config.toml
num_hidden_layers = 11
hidden_size = 160
num_attention_heads = 8
num_key_value_heads = 8
head_dim = 32
intermediate_size = 192
vocab_size = 8192
hidden_act = "geglu"
norm = "rmsnorm"
norm_place = "peri"
norm_eps = 1e-06
positions = "rope"
rope_theta = 39800.0
rope_fraction = 1.0
qk_norm = false
attn_scale = 0.177
bias = "none"
tie_word_embeddings = true
parallel_block = false
extras = ["capped logits"]
init = "orth"
init_std_qkv = 0.0174
init_std_o = 0.00372
init_std_up = 0.0174
init_std_down = 0.00372
optimizer = "cautious_adamw"
learning_rate = 0.00119
lr_mult_up = 1.08
beta1 = 0.95
beta2 = 0.95
lr_head = 0.00933
max_grad_norm = 0.5
warmup_steps = 461
schedule = "wsd"
decay_fraction = 0.823
decay_shape = "exp"
final_lr_fraction = 0.0
batch_tokens = 16384
max_seq_len = 256
doc_mask = true
train_tokens = 188900000
max_steps = 11530
dataset = "wikipedia_en"
MLP neurons of a small language model. Each row is named by its layer, matrix (gate and up: input weights; down: output weights) and neuron, and shows model dimensions 0-159. Each number is 128 + 32 x the weight over its row's rms, rounded and kept within 0 to 255. Numbers have three digits each. A neuron's up and down rows have the sign that makes its largest values positive.
After each neuron's rows, "fires in" lists the words (lower case) most often at its 100 highest values on Wikipedia text that the model never trained on.

L6.gate65:122114150150178180122117126089149135070136082104189094143151115108127103122080065147182191081175154160142136095118156172118102118105183166100158058119098157134082120088112103201128161136106126098083127133171078107080160126147134144127182138129101120126135127091136088074102130087039078146068116101154170158165138155137136164106108114137129137113087101076186123152116146145127119137137133095165138119096169124117165151082138168136053145094156134184120174108160104086157174184146137
L6.up65:129116106082093119115065154094114136145198117058156087095109159148112195156207080085189116166098127137128116137150146126151136092151170092116070088149116194141121133105115088152134139134138181157088115150063154093190131118141100129111138142185142197141111168143154110149142156140130088135085152129161147112137118151143077154166146164113153136119179140084184148116123158151087151204105104102092138075138136151077167122167124168110117134126086086207111118131153121174171156130181150
L6.down65:104136219092085098105115147122157144138097099040169117108110159114110138086111103116146067160156113142096122093094149150183066076131091170076127112118108113077069108153162100128113181113143152108076193116144081084127103095118156135133152146153156150147172134138159131131130121093070082107095087129173091174146103222153163151120098169113143138119107117106132141193071083127167089170129081081161138154173129138170105117117116150152089157107095124167097093107144110156093168136135145
fires in: "november", "born", "october", "december", "on", "september"

L8.gate82:120165119088118115105162132076186101122169109142108157166104174101144105153096072115110107090115161171135087110156108095164116103102084141131073177143135088082137171064123140128104122114089141099080139178092169144157115119150125102171178056079153153135096141159113054065102206178123098100125073066076158095109055128128188124143164133176151160142108135121084146176140141116086119142115119112116124092078128154136150148118107140093117096196123141119138100116091168108167104154097163
L8.up82:110173137168146147166085112144119145202102090114143130173125091124152111090138070171135105145089147131125171164131122126154109147141151080153181178165077201126090160154153108082137185142170135169165123086106091057118142145125190139119134177109110087071143130107119176137164074158138166140176110108118121112132123102179107091074133118171142123119116116173107170125118119151182140045128134124139121076056109098094143130113145174144173167143115138189057143105154143121160144139169192
L8.down82:138052178139099087113157126124195111093141162139114122151151197148115167151087066135148201080077143148127144127116124114138179130109119165133119168094135130123167121136148123150104118078116156152107092161126161130125152123191101115155133102136095172168121133177136158160153194155164121115116182000146202145114127159135152164123143191090129147168109091135115115102094119079088127143114118106160157123089113174150143080131054134056130097143127103138185098125134115125159135115174105
fires in: "of", "and"

L6.gate44:122115135143124083144074159149166084129126150131100124143128091120103106133153153153129092102116064120151124109100157170114133125089134087081096133123141159108160166077075072126098121097139100103171204137112134134100137168096082093157151186100077103163082101093180122135112092154139173103116138083170124102123099225166142149196107180093186170127109117125128101159139064138069083080162128104132158163156100130140195146129088143060114098116178115110135051121124110160139146167099155
L6.up44:108087111104101124156146112209155166092140126091162190098067135109159126119105117144139180076097139140123152126116143115154130121103135176089112092071109110131136138118145139106149135069062160175121176133143126161078140109158119147138105111104116101140151078149198114091100105177081172099072169111114162143096093137157092078109115111195172117175173133106138121140142132196128104188068144128110148149125145121137215147188108152114089105160136044078144121128185124144090127165098163
L6.down44:173108138098168090153126177169134077142092153062102081178209088102116121178138155146182125189122124089110107106115134147109096097124127112119174159156155172195137118127094105139146132129152084098099133116117136120172115122122056126088124142085099067121138117120137164158127089137125128137104120050163120138100107176210133136135124151140131130106136157106144130150177162153078126117125128102158108227139086136066124145089096092137149051057138137098101069127129159118198108157122108
fires in: "an", "the"

L8.gate158:126106102068155133095103140048120171153161122139147117141138178109129165139163176082095065078090135090191118081093120096117096072095109124160113131077144124159139155136129146126094061110187095095150112106112140187133136140173172128106135147147126145169105103153121097160141112143085140145058146130155162112182108142159126112091208134100110104205108129141123100147086149169126117143167137124088126142070071144185115162154129186170123181159132113067149153142076132111199115125082145
L8.up158:114162175098117126125151163134147090191128075144135123068125137070106096134133107109138131137150105156108124148111124176145123079116179147116111103119147128208147121176115164175088166095088133141147125124084157080152142125109094160132100130146105152097084099149019182130125134152195167111122145162109127134106114129141182128108140132168169126144108134047084097040132147181115053112154147044147134155076179139183115164121160130116100121150126138084102100093178107147082140088112147
L8.down158:077136143150139077122164093123119087102098132133139151120135067112208072103150083136153148190101111151137092170117163129110160168091060152124131184120153092108115163123127156121111174154036091135059099187116167070105152132096116092111115071125133125154144136072149080123183110148152139075063105145149124110080122127056135147093119100157129166117102123098146126145123118087123165098127161151138070128143127101105079101125206135132145102130121135111138100094126123176081223124114130
fires in: "united", "omega", "de", "2", "alcoutim"

L6.gate40:086132141105193150117117148127099124082111136173103087140101169101098100156123105150164108126135144116137138097129118129146096089128170124141133131134171060129218050196066184144092171179081189115125147136109060119159171214145112092123151096088125146136147123139158134074148107164157132150080173092150155093155070139149086126084087105122132134164124141167147126130053144183106098160139076186100144108108117118175113156153100154139150158101109080122116113118166099087074107144144120
L6.up40:192091085159092169131184122158123104137124114113150130117111110164067157153126100092126199111183072125075148124167126182093185117138083087173091078156115114111145150150197169121195125133152147167114087125129145147157027159126128163174129127108130132167153133095201168113117123151160059096058108174055136148157100118155181127111102098138159153126109140145133164111164130067141120133097127128178095140124153159094163141099100129131121087134123171111119104163120100133157161170099140
L6.down40:131098119101104079114133101152117113125068105186155146158148091125121196152154122174071172129097121132114143133138086126135147124090196121158128188101121121109199129170102165141124214147153147165106136110100100077165136186102123073198133119127135063131169092128166135106126168171107117153098136136134157127148129128105170181201152124140081125145174121139152145166112077151145133118146090144113072073147162155196106091148128165101095112146117069123187138144129075051111130168172127
fires in: "april", "july", "september", "november", "august", "january"

L4.gate82:151127076139118110169136143102092087159203167122138174118153160126203185124157129123111144137141171061165163179064155080169131108078098166133136145132082127122089124089107148109143115155095123134141130119075132138113150202132096140131141123134122096088146135131099109138088104056199110143103141111195190131136152140133165138162098145103172103082154117202143137046084103122091109104082142088183118139111144087110129127125144181115114091126090188099151138103167148092168095164073117
L4.up82:097140066129107114120111153141100118128141046099122105115131135130171111163153175108171093146091121201170098118121150150169108147131136180068161133133156126078089122150153165106102110076085124143082130129108188160144120082152126128080114098160153075181109148182122078158163165127131114139160109129147159046128152169102115113114169109151166176107146091100115112151181077099153143116079119209146141105052132075157142149095101089152140101178114110143142121140061120102075100185093100
L4.down82:114104140159061151188108117133116106189183156113117079145126152072175185096082123126135159134158177070116141133097155108133129112061068144132149150140053141133091129115099115141169129147123125169178125149047123107087160197110105161126134113145122136093190133107135108066077177097180116139094176093168116114133148123120147148182075147101139114123186115136114107097087149166129151141134180086168108153142126089154125132125100178116070166115118185156138063142182146116188118137127134
fires in: "0", "1", "3", "2", "10"

L5.gate17:144086118153130093126160141086130098078172077125132138103131131121058132102143098154116078130102132120136131137082164165182153132153122116127153117144073153163177135098156153070159131102081104142160112082093142151090130087090123111080144182085238156107177177154090092114180134162196106106119114163143111135128121113122078106204152120024136142113124108110129129079116126119084095146130073115176102147128123108174137116137105140052109118161171114141145097149175162141106112158086176
L5.up17:093144120096141183161093065127084122118124120121079134132169114091163170182130143195080144134160119134137142135099148042179176141130152111071114119167152135069112041120123144147135123087118095095125083123154096110114174162135133158089123161164182157149098122121071136083131137116106140153105114137103077109060206129149098152173187117126109095123155074138164094116141122107101040146100107167136135169108162078126172137117108109101113169122117100069097088143135133173136135192151140
L5.down17:145197100133101115175133139132129116176146163203181124121105164149118095147100171099109175122092144127086101065171171082128072079096164118114112136123175106101142159133147100139081119166123148013076119135091148112142112125150169145128117119089038106068139171109166216175096111185128072158154175109127092178126101138128125132117078117143102128145141107114101153127157129141076153124147087119115115157127184151121110149148213136137118089124105118150094127158122117170108131117115171
fires in: "2", "0", "26", "20", "platinum", "22"

L8.gate19:137132170144097148104108145102168098133092080144168114130126125133151162149099119103141228155159083088159100111116110138115182085160130129116147124130039175098147053078085201140111147166110163118154083173103133138122124184132095188145125076149098080125093130111168062122094110130160065152097152128124139118122159112156165145166071157128112130112119080081157100138091187149103112104062103087118165069077099135129134177078118133129128166144096159158143095143089142135145095144086104
L8.up19:113168173100151126140145148108177102077102151170098145104169086182148151073195143171131119161118166070146122138141102092073098142117151155101156157157164143131080054155142138103097078082117173178129077118150168096098131069149104168111032153119115136124133168138073098191155110145108092105070132139130191102126168122154091107100129130146139167178124110170114075089120149136172135119140091116093130116141083126092117146153081083160124094181152171130131105101182168105126101160114098
L8.down19:085148130156053160142155161087183150063142137085057098153194162093135093122073109151136133130166138136165057108106122103112095206154115131100214157168145137146162146125125140114073104076159107101093096168111137158200143137135141108134121172116099140100148134132147098101113170134134171134171086069172124149146103155114139091124097156091133101180085145132171106119128070121054124130145107093189084165150100173139137144095146155144171097165109101174129111158166150091120125108129119
fires in: "at", "to", "did"

L8.gate180:169147151090138124162148123135042112148129139162145092126110105121167146145133123138110118126113146165059148096111124072119130126230203135168145169128154042127143152154135097116132092147165154149079151094145117142220126112109181118117145171105100141115167119122132156141118152111090099192147118150091147092038132110167107098089100162190186157101157103147155103176073108137099104114136152071139063103112170154166058131169114089130104136103143140101147159142110134111114170127107143
L8.up180:169110169114125076179122157135148145075065081105148122087121156132165164104081123147116151140111119105073096108138090150120116111171140112185150098066112129116162072153137080105117122090100129122067112112108120125154110167084071142083184119185035133145119186126159183140128097175064167106128145106084093137127173107149126119135116116146159154101136065098143110097162126110108197127084125086144164148116183057114093169127126144109086105124099145056156142154140181141121137126125187
L8.down180:129133138125088129103148132145102091131093123219154156156171133114083091094165094180122087124094166129178194146179145157083088082115090092122082153160186106126110144105095105161092155136098138170193111166168135079102171117099117138187094120094184116110151104129178128178161144139177139112098073177154118063163124092151176106116143138155095112135119114132145115090142168140173078071164147097190102092084127111099082151121136133144139125166134153117100079087098145132153190110086131
fires in: "united", "new", "connell"

L4.gate133:162191129113144122184151126135198140157155099094051154168062162119080088151140060129105085137096115118090125170109160088132108121127115143104135154126150101135103121168126095134150106135129164118149136163186134190078169092101078111133118108106181135153099125208122169137136126151122152077166111123101188090076087121151142128108106142156188187152114113127158134155097127074076148154109041136066127152166084175104118106161059152109125077133123079097153121134135174100138149121117138
L4.up133:040131109198138064114119124163120174156127084140131162057174093079084134109123131136080120139092145143071121158083119148146170132129100174106124157191099128155108112180140121043157116071086080131113108141136139150129130141107124095160166109148126141166099127100153118079174129180120148140165116122190143082098126117099082075139172128136115164148163131148138127150119139104115139120079074068146163144116131140098142164180183184144214097092082101089156113117125138148112136111124197
L4.down133:126154154152134108109090113130079159096051097185094171142115107094066121142096148128138115136086124165133113149134107117170147151140140129066116145127118176144162160184147122189137134074102134113162124169116158134150153103109126092100118095129132137118118137095151116107137126154120142160136141006128115100158180134127125114123151200103151173139119120101124107136137130076108084093168141109102136203095125140094104170141100157156131000120102127107126075109129141090102118091088111
fires in: "several", "many", "these", "four", "six", "seven"

L6.gate118:104146211146098165129168190100097164065105130157102123139163155114151067142152129141151075122168165139147158058160060114096101102165106157122111122192120159112091101091100125154117156144078111118152127137196145156168133140141108164134055155100117069160090128083104124124123162094095132200087137151150094112128154138093158110132192144146118153158148111155138186168152082155162078164180137120201150124109094117118126142113107122101167125175134169176103156109116105082142086072131157
L6.up118:121118167120093154169120158096141102192118180139114129131138153097142154152141150093119134145139091071148123109111135109082131140135158093146140136097224142096079110126124119097147126138192068098061145165167171101109108114120106128131171169103139126099146170098175062129122133104151122135107082137072118105172071164087129172125111172051142113181123142108142187134095128178156124151151091094118114086209076105169222130101094128107143113110112162188160118203118143115118130144097157
L6.down118:120136187089107093166098136147117143145142111120092123125133138062099093158156127122154063105116123116111111077105136083104122089114133133084083125200163101133131114079159157161146119152150064102154152123145187146155112128137114111125096116070079078101170119086099105104122164174101145165094065137146096116099181200150164108161139118082105114139102134065105117148134123143164104142098149096165153125093115211116102124123216131174088105119071153145158094093159129105109141043054152
fires in: "not", "to"

L4.gate189:112186127179110109145153122070047151101173139127183146108066168086121092118138130121179168039126221094174140135132035065134105172142161148132134127113133121113118105151112147125132083163147141061125112127142168114122124139125122052145082163142125067151113143101140138143127141126123129103098169111117107118104135115071181150119108112092165069087116125131133138136096163106169173154168143182157157127143159096157194186133101169106144132136131175160138128088132127091142090188152128
L4.up189:142120110129143148131153041106158141169163152112150140078153120096162079128103085171114075137139157123108124156081073118179121075113088142057190152132137143146066100113099108125208122137144106113152160099159128094111137193155190103119097195133088154129133131147180204155170152155131159156121165118138130138131102026118138163130162080132130141180149147084174112121143080159134100087179121136178125096186167126131163122150157107162090144132139113092176116165140116112118133079114111
L4.down189:106123056125152175112085122133045137144184115125116141124115180124105163085123094126169117075081130059187128084150065093149151121083145125097086125136128150093100159115149176148034098127134104140129096120133130078138107093125137040154126127143131200113095184064163129160151175094143108116100172133096138105143148153140157063169101138132152107102097160116114115139166152122188138140117125126090113154081152072109153125140156120118103093175165181171146153125129138121207088125150116
fires in: "to", "would", "may", "tournament", "expedition", "move"

L4.gate109:137168042130158072131126139129106150119057136072107144133118125142161140107149168097157117138145133166126162163097143183154146120126158129121164138171193148125099126117117162134021165136147142110122188116171166091122090130069142105125143157156131097086094090137147107118162117119097095117124069130114147111157080074115056205108171158136081139103146086114183101064137103166173103098106163131114102071081089137100166158123145196097131146132083119096124120099081126097127164142097087
L4.up109:111095105145125156094104069135073140162139103142040121079113121103121124096079092159144134105146132129155095177095183182138163142106093124110165112147188152187142151052142110135136142163151129144070135121118118093132171104120068112093173180096112135089181144090065055061114151101145174081123129135161154100119132083109163132169124136112132120177134111120175172086125089172144090104110174138199136154107116107160102127170129133114074103146120152138139132136142095092107153192073081
L4.down109:108116189194149171155117113169178118115195152156213102157127164113130112160115073115043153145113074087152083097144158108133103118126104085094075108132133095163160124160130126090081119141101115145185099160128159139118137094182085153119157133108122120192121172149134174127133137100138159162073188048145118138086140114185163075143093150125108118199082135153082183129120109117099168157137129148132118124123198166167174075120146108140099137177142135137153162144129120114109093141158136
fires in: "of", "awards", "scored", "published"

L6.gate187:141096111087122155184147120067107148124116162095071166115109137092124145117097201106159144140107138070137145088120093154119154111091190129135187105117088129149106098110186151162131125089138107061071098117151134128093159064102167123134116167134113058141051131098205103124119130113063128115151125140137143106097149141094114064105123155178180148162081159117127108176162092092116074099153105154112097127146133122125191159108156128125102103079073155185174088114139125082184135134080125
L6.up187:122148078100142127141099099098158127137132094121117159179132107130143133076172103078124108221187111119130137159114167129131138137179102162050170102094065125057068135127154136135073116149108135068114130116162164138091115144125119121138179163176101159142126098121147078143149138128125086142131182128062152121168139108102111166065137129134132096174077148144102151124145129079104073121119086126038137114149170087137118157105091137128120157092119133135146149151175163124193175166034093
L6.down187:093123129131136150160138113066142097147156160152085193084121133148120111145123121152122113116145128110110159054133119131088100095067140169167138104102123150141065065119162133117114140087166143146150104178134148072079123087153109110130175168168078080120088166142106135142116130100134131097120100094101102118131151144103122040177158130093146117155075206169086082131101161096175083174157141126111113115127128115132220128116169108117166108092089110073191116130188086164149098057117109
fires in: "would", "did", "could", "may", "does", "should"

L4.gate79:116125079127127135149115105153169119152131151073141115196114112081130133082100121134087125159166145129170109089171163148154110132145172107131098104101108110184147078149100136157158112110092146104091145120188165153143174092086151108129068100122146133072078150172164136126107111082104172120126150112072098135127109165041091159054174138148122115154153159093108129093093163093179175129175140129103106072117101154136108148147124197093100172117132076202100186127132151161093137178062162
L4.up79:169126141175161062137116143089201141166106121088145159152120150095125104126103110104106131147116130129117108110191138105102110081170147154086104167086085126064162050149111122083128083138120184068093126133196092166135159163157092155139188047114078125147088130184148083145152170135092163124146160107079131132168097152134066179113152172122074104160149161137129099166127144111155126108136091081084132092111148149120144181159086198156155164148123122121170110126126102157111099132089136
L4.down79:111080150037094085110123097088150115158143171124132099077202116112127154184144148140099164099091132172167152136082133081105147137132096133126155116086089172154110070070152144187124145127162126111127134196146119138144157102125150120170115140132127182181113166186168122122057093119130172141146099011135139149100141158107166134094161117094184124129126187147151109098105153133143111161164115091107158135153098141171056098162086173086155163102136108137162130130115134164136128080114142
fires in: "of", "when", "using", "on", "like", "from"

L5.gate122:087151124079153160190082105123119103093151082142153150087159142162154074133111154164128083136053107117113079120129120042112138177118114105083112122168172128115120068083069153126126105108146172114098115132165173113133127097120177052101060186140116117146110168075193085118136181135117153117105102119137209137087125121098144119175091151125055130079153119135177085141101111138166114106070149083099080102128119092158195125167131150107105118145126137127139124145132132104128115109084167
L5.up122:138108156145139071138163066070169109141152167151103171183095103136170108155124094116157089146182156085140165048116112128129153154201124093126133105127157139166102144149136143088112114105089136047107180171097162159122101166203121114121102178134072136105157198178099148072149140179127141110120091119096131163153126098129125126132186139066161118140116115133113130154114060155121141109171109098105137134137163164144147160112138085102092143092116181124151115060159096147167062156141176
L5.down122:104139092084089116125114139124105099107084125173117191092196154179138157116117106095222147173159110076145146111078053075112217142083161180113147164128180108159124114096158200169142123169112108142090111169092133107133093130171086137133126103173132116102149077134157112136118146101109199109113130132127147168093131068144118166158112141085071105094121133119148122190128156146161090160186110159156089117138144130066153119124138146120111171121181127099125115103102133063102125106145113
fires in: "to", "would", "may", "not"

L4.gate102:085171131182125108072148083098126139115113154069107092083100147095143107146156124115136131123174225122159097079125146136220077125143115091113084129126131068127110140114097116137124102126184146083083134143107126121152141178096101104060152103187142156172058151154116036113166143140131124145191135124096158051103152120104133094104157123111140095116110160135136141172141109138167099081152077101197132132126107108094111147139077137099111161146149137153129179102171196142138083127116137
L4.up102:171164171123161125178111133155086131125142133084117204166153103061164139116125137119108102118098137075198103080094165184092102167056133098119118086182123085129159103071123128148123045203122139100136145116154103122127138096083167099075135143146134112114052074061127085146133120126124133101121182095080139158117074126160066154135127159069100145131125083164155135134146118123184111136166159117103098087139117134123102145120132142161190192142123106170112130121134171108156130162085135
L4.down102:123148167174048115116105166114148086120155142113174092133119117104216140159146102175140113194192121067145145148133133175160093092107157167154095108132132124118135080090119123086157077075117138132128138139118117111131146103169125120112120165109102172120154114110083099196211143137143122140155140112158159218090072136164142134145094166162131105073107153176170165125177166122145151160174148099137117137128173177147118152115069102153175135137141120113108154173093082116155173197100163
fires in: "on", "of", "to"

L6.gate180:119114171081132154143115093153145143143072051110130104184147091124147125129135116098130202098084136149105184096157150161187124072146162170101073142147121088190127142135083135120175101071158068102128081116134136130140147103056069099106137164137117102127134175113055126146109140118156109096133166112087142143136090128123147070135146176139150118134153100103102161083122132073128139109102115109124130143141072122205068122158134150170163201144137111106181155198111091105115093122136191
L6.up180:162123168090160059094109199109132106151102131179121149153118120137133146067103112143121168165091058084170153115132105132141147096106165067144135123105097128098106115126156081105106133157129105099074145124196100157115098118148113129163151138108125184110126131100120129082091170127167091121110151129137093096126101135153150075031098108157142187173077141126113105130112131138138085105068082141167110173211070161147114209127146140119093096144167132124159144084153132114107222133146159
L6.down180:137121101137132097126128094154100182099125135104148135127108174070168174122131090122163073141083155108179163142136109104071183157081165124106130122130096125091202131154176096174120112151139055168080072166149161134084140111157097162126072080144155117117118129151033154155077112123061126116109108074102187079155123122105155148128102135116112064077164190126101040105103114156136096107133144114144168155108108145111120112122141130108133160149089097085132162091106181139082134165133106
fires in: "united", "animator"

L4.gate62:077133135169135160155119055104137137146128090127091185074173155063155108110082161155112155119136169122115198108108160101152173168092106160111100090106154153151179188164173111120117060153147098115087114110095196093196144145097111180118127110085130077092116101087143153192142126156129145142133105159120107073145148151126140134165112153119136123190100100073167145166090130121156150132151124108177127107119156076096107182175129143110133134127141088152186145199161161105110100155189143
L4.up62:123106088087160090115126157157113073102095095159121095093112131229141096169172128156149135143147115166103138081119152151147135134094127128123131024166121108086110124143096091083177188130055172109130097118137120135117137168126108084086153147142113112140137113108121133168142151125081148097119043134071062135098148093123104141128153096108084112123063131168083101123081106134071172206151099128139105137129055164129162124103112110102178105140111194082140144120086102170131100131124145
L4.down62:172150087138142164101177091094130106165136141101116115129175129115137109166114135090108122140090165167128115114108169094159112138103135157160121181137105120126102107117128121166109168168157124112119127096146153142153151121115117086154109171146071126163162097124129237130141079124157146171120133085175151137132126144161118133150128189077173075184161139153177110132093081140155144096159124181137153076082158123117030161083186135131138133051124116159169130221191096102076154148124077
fires in: "6", "0", "7", "3"

L8.gate61:078149136123138130054130158102155149125090108083092140113159150154105120078139101131117140065114124154083188172156105137123145105133104065149143104174149117147167181147168119154111111140112115134125164204053109140125155180183119177116130172154132137075141122096196091129126099191178111107084147185094179126098157143118134097149167121100117157158139114156134102076172159187069137110127094132119114130120087134084112103101168105096158132114120162079114124094208046095121136140145070
L8.up61:102150109139074128092080112125072157138109066190138127146102103141147105080095124083155094091200123183139166150131097110105164104116101106153111101153137184137157109140135124100146150104078125160110154097169099126136160089080192149126109171142082130095135099096157109163119123164170155119122081141110089158089104119129115159175170080127090084146118076105151119169146126135169121118116069157077109142137122189152115078048150083140184132086128176173116175142205183066105144129107114
L8.down61:163100169157139140190094139094124134150135097153156178126120163135119148128125173198100106193126117178155150143145104156127081111154186150049142165119154160136180106132102161147119180146208113120175121146103124095119109129153081049093102101156124155165114158087069162163069098157121101143140135130122043133168142160122098113116115143152139165121141188074118130092118102163119091136092121168156108126127157150166131105138234097138159145101115113083144117091106132203127180154137116
fires in: "may", "april", "march", "gill", "june", "july"

L6.gate28:052199138114147153111161115114185153130139110134128153105129122056187145083117156072144095125177107116129126117136164125198111104098111083166141122084205173059140142123070139098103044154106111088147131131139132133099125085079074090116148138153093132182115148159139123110117159092161170172086148095123120121080111113151141105179105151112113141127055125140093126065087118137104132142134128098162195115129108106221131142108108112125122144133121122148151147173092143083170065138081134
L6.up28:153116125118090128118122156109195081165113127131138169128115131143142170120099147131138148128171161129134055135103069141136071065185114130099213178095110160077113075160148114138118124153150146108121132118099154119098125153179053147170156109183112108107157115140165128111118128194153146100118165127099140104173164072098169151148073113093102084123145138104119143059082106158177184125058134082150127094073164110123143113119082151121167136173121194081144130134125165190138074151138157
L6.down28:121113061108117128132128147123123123149161126134193199188126137115110151131111064150189159129034130167161135088128084094130156159077110165163122175119134124101154131141179137087108147063112110171096102147153137071169142124088117133144140091080142154138108159122114133163131051130090132112154115131110142158091166165078134155136097101154115127107132124186181114080167176154123117202162127116116138146117112122118176130162177130166070100222112069124142107133177178139132133090099178
fires in: "to", "at", "from", "in"

L4.gate66:112169107206109115147137106159117106079186140125077146120168099038126115134181168137133113152159112166102134072100074128157110133154118172077123101052162118121174151052116133196133126083108164080116164147159140172089138145129096102124102137109195100111055075063181105104141108149125164152117130119114123139137111114120074148135099155134173117093142139117182089071115124114069067134129119097109171129159144139091117168121136166099162117091071132095113087115119113112176166114106139
L4.up66:160059109170155098189197105175084160153099158195135104075115087101126102107085142121122156126105134152112147122143142108196172134112083111125133149099124111152155141109189100120091116180121074114122133137148106156081173105162116142122143179105130127157127080108147136086087136160149140135084136135120092110093095085104155160202145084151154076200155131071124145107126156170156088070112170085156167149118125119084110152132203104137082171079085153098119112163127078082158125145155087
L4.down66:141095140107148112134116077099139167160078123131184126137099141226116155122094118113094154137092125075147073143112147109114079096120157107133179122152113148199056093112134130137152118198143142129163093125096139147135165127093093175073157152119078085212161187182117169181148134126126153109096132102172173158119118094186154119172158086131125137195133149140085166153093125140161161128073092132111109118098144120131167104105141110176092125143128119141178170114134158174104105175119054
fires in: "had", "was", "did", "does", "began"

L5.gate138:124095125101148170160135070102153161124150122079160132135138117099080102112108130137104140118193135163131154172052145099086137078144060134132144179140083095124121080129109193096177151166127119093179132119193140151147127092137188137051144144136178094121091106132072101144103088123115142147106176148143163121128120164168070135115173147141085130177172135152076142074159095174142112112185111015163140137099114192157140118116170137109141161158151129149090165151098104099123122097122126
L5.up138:134156107140146111101111130101145131100157064139075138169121070158102134116163171154145133143104134192161178131028162198161162206081107169107083104123189186140096134142137138120151118138113145148119136177076142157109147135098120150088138147124103151141105156143067138124128157098115120082137133132168131094100186134142139125100098119165144187133118041134125151074048101102148128116069148072122086112134167114133097109091164106061137089096141126124093155139127171129070105135114066
L5.down138:172129192144104145119105106089090137134122165138158123140156149135095164208113123082133182163117097119139141110103143082136106143146135064107121086108158138148143169140123141158043100140151115203190101121173098115119141126134141090147072056116094149177196141082142133095089045077112148208105071127081114142136092119152173143133118131191131118155129107093159154172080121154105097109168095179091117132132171130135051121137117141184133100148094117117158148125155111090101131146098137
fires in: "0"

L6.gate11:112090147128096140132151173085135139081134196151122148162125120124140120141175133068094106116149158097127101060126156137138071126093175147131081144152104171060150120122092130144134127127116148099119168175089127111128184089111065101161142114187140117156039092050155085089155096145096098128157107127048146082042116106194137095135169174079116139122103150071133118181146125049157138155105119111102115127065108168125144125129140137099144139153137126130186119112125136155148156131102178
L6.up11:113107150107143136139163133107146146143154159159175109141164104130141119122132136186196172085163200073169093143049093141098112091149140136136135087101150150098195181121139120162096106142138164098144144087098154144112112131131145082143060123134059149101134147107107109079063163190171149168181114161037094155109147101159210098111091143184178172138085142105132101110095125168117157113126148124114146163124119086139130075120114157102145088120124109123185069128148117122120144109157184
L6.down11:145152115145090110101114114106119127139129084092121172160179156097036162163078107163113170189121191150108119118125113102130115116130107109072162118120094192160128134116145140089121094102083129118153146152138127114132199057162074094137192124117110083138173179120065166167121112152105121080140149021132171138115102151113146119118113121161135085218146060128130136088139148097146077143122082115131144153136117136087092115137171125090168111077153143169135180146142140127177133170092133
fires in: "and"

L5.gate136:139125120095122126155136134097115071105099144090119121158079129093081090122177153151155165153175159130121063117142150056143109105097078117122127063113153144122146127142130106115158128156140118205194182150101128074083157127160139138109098144085114165094133081153130146162136139106097160071134136149075157110152209128171139122076163174143128142140108174086172202228110136133096110132188131188121184107178104132106163167096140106112150092168151159137113112117140156105091097142076137
L5.up136:127166144120094129171111103126084125200129140017143116147101107131174143077144118139121156103104207196119126158189135115179129141154145098106142149116097085089090139122110105126122120138079068110116160101109084140188128095084117191145146140116106092119118127119142100142130132131078142118159187118155096118097084067122130125167188092157131114139165085179160160113133148114204098065090104147117153107116146115088128129129115110089154150163152150200104202132176084118081085149107113
L5.down136:141155103160168173117194097130127163108122132112173148185103132113164154176053160098110107123177186153149134133168101124129128084156156141126146169119115172105122154116154110087169114139136094091051147149162119076049141118108110071151107168150116107080086097106121084115121109149076103179120159137138109125151112101104145102137158162156196121163174121114127088127150079104159128139116167132079083137048117090106193143168129093072150161108087172128066133107088103186180150122139126
fires in: "or", "and", "knife"

L8.gate131:164107128041141139168160101090159107113099153145127102161143139071136145105159079109153112116138087085082106141188136066032063110078112109124134142084071149105147207209155137113123123115153107067138112152131095118156117126128103127142114157098078120097102155054131135139150122141159136091089113111147085105102141149186097141125140172132118135106122141088128179097115081107167089101139095151138161088200128103106159122101118126083166113114161049089139097146124152160118055128134124
L8.up131:114076119117140115181146090152111144064149133120092095153186100151054106087145175199172082138196102183072108101105125157138128134123112098130112108129179110135109141148137077111151132099073085186140153072125124143148142071073105149093115122132131175158174048133191191086136111107134126135099120150154101132120153117147177138116124110105182128137123121080152143156140068149127141137173077109123105197138108143107119165096159139137126144070103166096181101091199133116100100173149109
L8.down131:147114209116140079107097101146074107157119154087135156107162102115126127128145137120158086102097140112109151136180100123077137127113155149094124144121099092124136153100095109130102164086131138102097152112161196107121134135106123123173158164089128055121135142122095144054074120086122129128119145200143120075185096140168114168132082151083168143102107137157097219127202164142101108106112077085186139179102142163151090114134080126087053148134091070173117095098100121178079142119109083
fires in: "an", "animator", "anomia"